Weights of a small transformer language model: width 160.
MLP neurons of a small language model. Each row is named by its layer, matrix (gate and up: input weights; down: output weights) and neuron, and shows model dimensions 48-143. Each number is 500 + 50 x the weight over its row's rms, rounded and kept within 0 to 999. Numbers have three digits each. A neuron's up and down rows have the sign that makes its largest values positive.
Before each neuron's rows, "fires before" lists the tokens most often just after its 100 highest values on Wikipedia text that the model never trained on.

fires before: "|---|---|---|---", "|", "-", " W", " A", "ess"
L10.gate447:581461472510498580422452536430550502507538470518414517465580566566444381441535447410439599503457444438500427543407587561573507502498549499512623519532493504471582517507459550417615528519518527542553451509484539502464466543557488505560506456450485565569501566559564522471559477471515539489
L10.up447:516495521499481551562450533532525496504543486405471455521474460568441497478519453483415506441480407543459457486380407526478566514470564438481443544493447480462562563551514449500612492445576463567580465619459514425409505512393428465461435535470514496488447492479506438559514468521493501526
L10.down447:596504562469558540531451554551436413529534550571541437516479532517485471427470541518501448545527528482464546475528515470566400431495455484452562481461481471532477485477465468533497524572478491442415603590617529403526440530501508494525517469593545360524479511536462518507471544493497571535

fires before: "d", "em", "u", "i", "ian"
L2.gate164:501503518499505454495502451506502489476437481501516526496537511344493404570514443526500511516509397476553517480500469498479500613495411585524476511505493375511515555500501536509505509483509584495501500506494435497486478506483487518610495536505374494493567502511545567486495500507433459503
L2.up164:492495431541492461490498470516496484530553507507497496453428508539512446506500425527501493493516459484542506515500519469499506461493362587511501492501487366504494580366521533507489441518509581501506508566453498490498503507490598532498500396488453507524474505509442489411505499480487409508
L2.down164:517401578512475494477530471482522372545503463471513601605462464596476498484474532515489590563476486619472554441502483517421496481500534473529468503508558541523410466472535535554532503508497488483464533510551544526425513578442390488461467487538463521474495540533502485538432447478539488542

fires before: "c", "it", "ct", "s", "g", "ition"
L10.gate219:450490483460506409503420457530499525499414487521563513523511433482453469538489471494462403506463436435462518548581548537427521458544509437580492478433436392503522455521585451516545530544361538552562394595443544459528519568443570519585525553555458475583492541472473488454464494440568372513
L10.up219:541399568516541495462557515475561416503624413557542488485507409497441511581511532524453460442569529543465523458413550560440438504496439480515504490420520488443428495591503503536517511439509515495467458531503617486427465517540563532514471417604642486423539473459470494466486480425504532557
L10.down219:420445488475529490578483381541454520471576594542472507478451567587426497516540433519496468509455469498551528509562559491606528486481589478451463484505530554508450511468488452548496513507460486503579502467427457555567489564477432429589517514475396448572461505469550467499466549548584556487

fires before: " to", "v", "cted", "ction", "un", "ar"
L10.gate310:513543536520461511518507403459583473547427530549503503472504494535428447406415552445460619446538448426460465516457535521493478524468470545485483530492475511550468486436549447505509537589488483471498463511424449490618559628479442435521592592421546545528490502517531498509525583526475447498
L10.up310:530544546522396543536596425556563449509377437491484520528552437520517412513482522526495565507434485423542533504427446524491594554549493518510399440458510576538469472430582466594483530466490537488509501492509490523615591551472383438538545555431490487477432446456565500493391550461536501502
L10.down310:508509490532462492389513538562552466390436498470490493578483540512472428567432458496444475500481598442578440507434505581514608457516547518454506448452563444473566523479559446502572488522471502562506575555496500462472539493505450501507457546541477429432465530508474460527532488489540487568

fires before: "u", "ew", "ent", "ation", "ue", "ated"
L11.gate414:391419437497437554551527529456388513510492427561471493466528475529489444601400501421474472468450505522478407530434464465497455550510452570528477488502416554565519522481549485424527482515590483523478529541480585591571499610570431514504545523491549510475434461547510502534575474465469588450
L11.up414:547563469505554489464449478439543448505438470506520484465475432497458536486547482461426571591536440549496543505495417501407479600537604449442511425527451505523500495493427522497472550574405627514508520392571562591444500506477527480478560418541580453516496525523573466508564576450483462498
L11.down414:589448444543501549431462516511514508499499442446423517477507419471468490480416438442530427455445511544537443463438577530497606415579448494561515533531413569516478638531532478498518530458538446471506495462494448544503471480385502526468397478427446455508533437522506505413484508505511556530

fires before: "ess", "ram", "en", "es", "ers", "ted"
L11.gate90:520483408558520507452464535406494548538547585508492551444432523483463540532529605447468468490460523563425513485540499472471554447464582604516536491522405479466392462531552538486505510478486533506395398501489524507450513492564574503483494591420503554553591568621498452427504503528536522476
L11.up90:525375537494448566581479534533491516512541567535568552483456506532504454592639569481416464522462545417514440447556493539503550498484438549514405490466413373491419539482502486437561517535578502537423473504549478455518534472478541480507570487454481456461508544501491469552622451464575490539
L11.down90:423517521510532502457520449502540407482339427552518549639506513486537561452526594480527481527517528526564523542371561556544461478500438463452543474448609490463522534476452461461508537543592561496450494435522430545554445474499517564577571467546512481430489441471481514561457458531535433441

fires before: "k", "y", "in", "e", "ian", "a"
L11.gate552:540541460464611574495442526519568489504464552457526514481563483549466533508547581531518492483565532448431464534552583486544451452566432545608627507561407490541481605533578480479596498469542489599503507522501503506482454568499428563488519525548594570456554476587473472454498538573472466504
L11.up552:479556522580463451483468495454585492457501404391497489523499549530441577431439467501581586555522450500516408496574478483465439456499527505417557487474465494535517579494475489498472417470536574498525454498547412548503483587484453424444457513498494590474593497530501511532424547474490427484
L11.down552:489480484514500497404516531394578543467530521420547532588480508450571427562512522504458427531491479562477533489549530567463498494558486448510499488449553504445493468388564422651510447572441527521539544556498427541485446533521469477487446548519565470543455530458493393515512436455482455451

fires before: "ice", "ear", "ic", "ro", "oin", "a"
L2.gate495:502507569548491503504501505511500509483444502499496489570566460398491561569503479488504490373499385404459511511494616499495507480487476432484478512489520620516499489444491450592490526493505473504498494389516537495491510508518371530538438480503409511493556540499446543594499501683546473499
L2.up495:512500365319493433498501458503517494563333500498497519461367533472507427504489536539494500524501540492587480493504613472494512542505397486497457499513512622507485546491474560538501651562497559508508508457541385477509510502506499495432525531494437501503561462506502527420505496500504493501
L2.down495:525478537469465540515405417543547510541442515558513489477526536515472575431518491435470471438426474538509495556444493581455515602528477554476485473525558464523383568497421453435494434554537441542505492490535513545443503498470439591462453433611477519534442465549484594501450499499604490532

fires before: "0", "v", "ar", "u", " p", "le"
L11.gate487:443454403499395566381539510520565560560469550473560542474535574537454514494496474480466558498455509475409450440439427505411355466433470562480533488413468574471522553525504498534540503364495440529466470542497598538519505510594436458523524558400502484471470449542541545438516454477502482403
L11.up487:545514537615408458512482442476598423391526512529545589501520545458513553426488589589449598594558479531520464507520430483464465534431496626489533454493457533483490521573461494488478516456542480535523464518558536487449455471562355522531441523497527514485503493489421509456506454455471501442
L11.down487:447553537472421500482482507427559500588517459505409547408584522522570514488464416486567457590384484507554451402421540443541495590525489480500467525461440496443465500503545593454526468462475568550504508569502561524499531591441521431545542433551567468522441487539489468455530494491521483567

fires before: " the", "un", "it", "on", "and", " a"
L2.gate220:505500598407519557514498513492494512340655510508511492521479506570503556489495448500489502448493480448522502490501401501498504584494383443478535499508509411505503364511504493631503412485496470504503506589505456499526522495508566462631449555507531491510612457489508523549511508503588464513
L2.up220:506497500444504453507498379513490484527585501512506525513349496605488470544508494478505498264502449668543501494499588488494497501502408494496510497503494529495504624484479511564497570491499652498498494552515567499495523504495473479486510613509496493507465480502498511472492505412539384503
L2.down220:499519493545511479464443568492530526516427499511509584564604541452480611507556494547563508587612572470416457551597439564451476443472594463579490527478473472465496498550462484529464502480462494527510425486471466538484562514506492442539418562461469446482502552448492529449482540479446596503

fires before: "ut", "t", "e", "ly", "um", "inal"
L11.gate406:532482443546477551577422477540518595588556399519457465472527444565501441548498566500446462463489529541385496481482515521524455429513556499519465459562566564571446496460514468468482602471498375593520485563514529469485554503492481628526474505442533498507527468560594544487456465560385445478
L11.up406:538588492571319585466525556541518525562467468522505505506496512631496456459414451494476497493477530602505542557418539499482514492424480506533538570529430427577489519444435441524514552458496459568511541454524558523510497522564628456543546443507380485438499460448485540531528475424520493490
L11.down406:549519507579443510514396520543546476453494471488581511542476451456550512497514499496538563446494437474541517472451527504467472486525535463526579410465456456455543507478462566500423508503467421500504564502487538422455494530528515625445538513421546536451476480450590407424567570524438451490

fires before: "y", "er", "ity", "ies", " c"
L11.gate352:467415435449478391494422477563571566520437473509457550458494464491479616482404433500516514497567391489509473542518536385497429436447454499530543535532476503596534496545547527499540516450417489440435421572498551455560448460507512585458423517532525476472538547465542495509512580562531387470
L11.up352:550524431474504458486551549559448498513530472484429532497562444523495504467488397491572589507416523551551481557467620546460467521505427375414497553402490627495456464458557525452501528482512404417448469448537560478571590460531505573385459517474524437510477559499569447437498513592573503478
L11.down352:505579469569502461494536566506452448443646450484511507514436463582524479498556498493605432395527516508577501501479561510441471502457498514481585567409479495566497538487562467491492480456602463532435613509523520469597554519511469452476479498560435576479528519587513556523473462398535549570

fires before: "t", "ch", "m", "ound", "r"
L2.gate538:485478505401514451485496498526506486571530488502520519530533513334491480511483503499498495517485489446492511509492477480491481526493401442525414486492500358492507545531510482613507572500506599503508501564474429516492536493481408509416564618490535500512589526501470613423507493512572477496
L2.up538:526501460484489456496508354492491487451558521497494466564513491501526583469496510488506489635490561443474489515502470501500497494519413433519593502495512483502497563475516503391497432473507511493498508507504550492478475499500374530293492600495425499498532474502486352510497488466541553491
L2.down538:477546453508458464480525517503527493417529504523499447497576458497371455515454452577522507529501449552521552425510446403466515463506567436496409514394526509518399517520481511455438517473522460510543515604491408512537479581472448428492555449607444425492551470521488478494551521575426505412

fires before: "ru", "us", "ign", "S", "om"
L7.gate258:495531462529517503538506482460546481533529606611485478486559538518359487498537530464473425467534479539528583506413588497513444450420467430456483473536435428580477506602511539450467537494392482480482456513467443426507523495518522404432560534447595554463545491474605376465499426441495404555
L7.up258:480443475546450527448566486553480408456442404510473524496538531416583506562518486572596458485425445571502427531521532484494554483556527533507537434415433545465478537546426574484518558514561558574448522436545525512527425547477450541498479539532585527475599559458517565470522491496457516469
L7.down258:496554448482453451505528522415418479585463467519548532256513467481463575533467461542459385406468506509486542416488501562473512527463497495469478512566526490497570496447567520478460533405465486504503424527476361517564517614415508480489561519520491484489489469480514464472507532530497521505

fires before: "ar", "ur", "r", "amp", "in", "ina"
L2.gate366:482481554546509557495513393495504514503523490494516502510485400560513556462500526415498500533499556530539504509509469526498515398488543577476382498497504481504510350526492467568480353537502427493512507540521399525527506486501499464502525470498472479487484521486481527445504494404360358495
L2.up366:492497403589494437499507428509487479563522496508512504406638497538513436560497426517495509468501523501519504504499632512491483435492564488515509513490507487509512335444481528418499486451500525479499508414487336513496515505505504510556401423507711490502515508496556580617493504440459615495
L2.down366:506521512454552578547474499529462500483456530474409598611601506420487512514427471556529584540524579416467456471558414540461503402494558546520536469501568499531495573475465482439608621511517426513457525433498527479529505521469437544506502521467512457475576561441495438451511493423527554517

fires before: "or", "ign", "id", "le", "qu", "us"
L10.gate639:456499471447424564420429448479555463584510468546496537441537510463423515583494505469477497428529473576529425504451557554432519505532479471502492438448454496568525431533498542467484561570508568579498529497506439543611482534495624513424605458530550512391505453565513587488517545535459446487
L10.up639:525507495472491467524619477493393495486533565521568463522548522469587482542514442502474442554431552469568474430518534517541502483545489577484554541613448550445514469453446559429501506606507519529521465489511468479487528553544510491578481528507618531532520481512470471568565454509586540549
L10.down639:486497537460498427555552499563543451568484460477511495436571568479461478522490582457495398469462493516415449426358456426488579510479623537451572521618526427419462489441552537537456416594452484483507502483497558573477493494565479491513513550525541469561510540519497493552550436469533540497

fires before: "ric", "ul", "ord", "ace", "ted", "iel"
L2.gate136:506492619522494580507489482492505517552469493505492504486301478336489467411496489487504491503504518505441509514509454504516485474495493426517434494507510593496508526532524477505504515490496537496501501516503667494504506500508568488516379475489439504495499509507477478424493517520537371503
L2.up136:489516494445506482493494411511487506492509504500501495475490445605513522470496575518512477528505378614513500506511594495489483331514502553508368502485518415499500527608497489606501588541504544493495510513476330494479512487502555488504531540497442487504442490499465486515495493447558564495
L2.down136:436533582423474452482451447467433393556341499576537487448440510540537460517435608481437437482501516507398433496481522407503499517567560501473500489430492513576452515533460550405546466627469479490495495500524476469461487446565430515563513432536431424534533416437438377481563480503481473517

fires before: "ubl", "y", "in", "ic"
L4.gate321:459497484429514501487562519541592553485450404527511536508512484557462504497461475500476615464571468433490425544399491483515501459487440499538430506494379411435567567510464574433546546422499530558504500460479525525533519475510447490585449484441552502475539507478525545518549570583540396546
L4.up321:463522496569570511502417453531555493543485501509475451532505500595541527486409466609571483447533492427506517394590414480521414501464495531561577427459480497546431517510556512499585447530590552503492530517468436482498490527435501386547460477521506537557433476545460512487399444565515411497
L4.down321:530478530535570456579584443510493527582586471535525426612521381606529563486520478480546611484502465478516476548540495390606443454563507475449461470517474503495384489549478501511443499485497431525589451489494483470521443437575517477569426492465429495532535507452513495429487449419588480482

fires before: " |", " |\n", ".\n\n", ":", " is", " in"
L2.gate187:496502458438487385492506475492531489515597508500509536476426521556503571509506431528507508624496492427456506513503430504489491431491513470548415498506494533493489405527470487296499479482497459489497506467449585497497515496507501520379529513502694488497590503509518534571485501610405588501
L2.up187:497486568470501372495494474461474508401530509514501487394446543512510548462506631469497484453499451486439506512518519499528517506494387489516523497498491523490496619395548496577484486535502451485497517453490626511504451504500532518411597437495330496491480459515467542499492499476606468503
L2.down187:544534553486533471525468448427514508403486478460457481522517486508483517477548558525527482516502430573468601544414395531463433498480501504516579469509522562517440520521575499552431498416471473481544514548582531540506495363523328490537403456536457535504442550514532469465526439570568477462

fires before: "it", "ri", "u", "ic", "te", "ey"
L4.gate591:519468543564436458326452534465577555536388491488511475453542495456578547568507504527477490516427530521543528539473424472482517457530420493447618426484514522546522502462513474493498495518538547505395508471513525540561477491574461438430463602566452403490497495519528513506510481516510424426
L4.up591:503520512532521486523490483533498535542493505526546510510488469570408479498481603499484610476560488520500497437432559451554604480499498473525509544603465465575438556556466447459514515469427476478483568531482530438494536535510494571516553489505551468420568501489392523520548509529556538485
L4.down591:457567520462559612442494566467445490560378489548513449429474617545542570515542376572454481539443434561499490597483548500544496485489518520458550496466500516525417538465631503586483492555521469555505475394557419503556481585477501495517464501548533555566498511515521438442502558495425394521

fires before: "ent", "land", "l", "ra", "in"
L11.gate572:527389520525464510519538542463497504494532502532430487522434544603562448454456513434500477489472448519426515513573466503423478433508453544502465494545531508507500417552552475548483555562395432502487477439423468537600534574498562413482484578433500542527559547532481541486675472549467508506
L11.up572:453536506476502506523554481500595435569499504502494517498503485448511458530449431519434445535444533421514549476557443436503574486501508525468499572517594406501468488496457384506524435485472558461596457469504479511609605420489508433495415523454612554570433524523422539403500553549503444481
L11.down572:613510486442416555499524490494564490511416473542475460469494547517525476509534489488544436529526487529486462465397490553529484537493500459526507403572507560435537585501532544442530455531452543565532516492576580435418453524527470521377649397436466433562560412499560463472584490415561509543

fires before: "u", "s", " the", "-", "ue", "ing"
L5.gate378:511489491499508466642605439436367543551429498483545523480551476410594513523468486432420496512462526431473481552489497453507407462546592486558503508501515430468464526511535568488579366519505523515493426488424482507546484549476468415466538507517565527507463478536417492564495462422524491483
L5.up378:572506480514498447487486468529408411515542508537480487469471487518529498602573554445388503514472627489456421474459487522442420540399515521523492465510458370429498464578538481350508507526578535527433473471478550539474462585597584494527474521488467480453509482482514535571533448469553473439
L5.down378:503520538552596560454569478410521526485463480526585390523420460551481540471522464545503466510507443524473541586545450468433466500422627453536454436539553550478469452514543480518458610473527611529445601510484553573538449553494501464479422480536479451539592458574435507500516533534528497551

fires before: "t", "ch", "m", "ound", "r", "ts"
L2.gate194:497498426377491575499497448516519497627494497498507509576568525511510428437494476503497501581481621459450498502498494513485480503507456525499663500496513517488500441513500474572503408519502535494512507473487638507502500501501506501401473650493641510496645475501487475528496510422422545502
L2.up194:506511547452507682507487497481508501496465515498523504531387526503509632553507476505496490410482520551422506503502484494501509478507490481476454493515519501500512468441475483469513540505509422496503487614580593499509500481502512482537517521494478500499617496496494517648511503528666540498
L2.down194:487450535521455413605517519558459426578563540560515507425493487466516511511499511553542474589479533510498502487393564524583440514542574456530526453532437476471471468476521495524509530485498468547477490546431566443491487433472568422595561527588524469493479479474475419503546429475453479586

fires before: "it", "l", "ish", "le", "um", "un"
L5.gate533:471472388497530549426530541475547444500430632558455534443522518543448447505498545493479565429549529477556531483490572500440511486501461484518503487614467532513496456524573517430505478452454530532437396467507401489465525558512571499451579496500562455542597477501551461458546510537515491482
L5.up533:505508485557483532574448429444499442546518421496565447501463453441514586597528488551462438460495464467448455483458560397553390540482457556478463519452473523565482436417454494539491472498482517576423476484441472531469529565558573597544550537424399557558528480513514449476550497478370440457
L5.down533:569427564544530411476537579501513460469501573553470487545436509557521543502486504531560464551471575535478441443471579402493522503552524450532454588502399459496541478497374469453504443398424459478472353458496471512500491486439485567540446507380466528553496451454551508543474480483581563475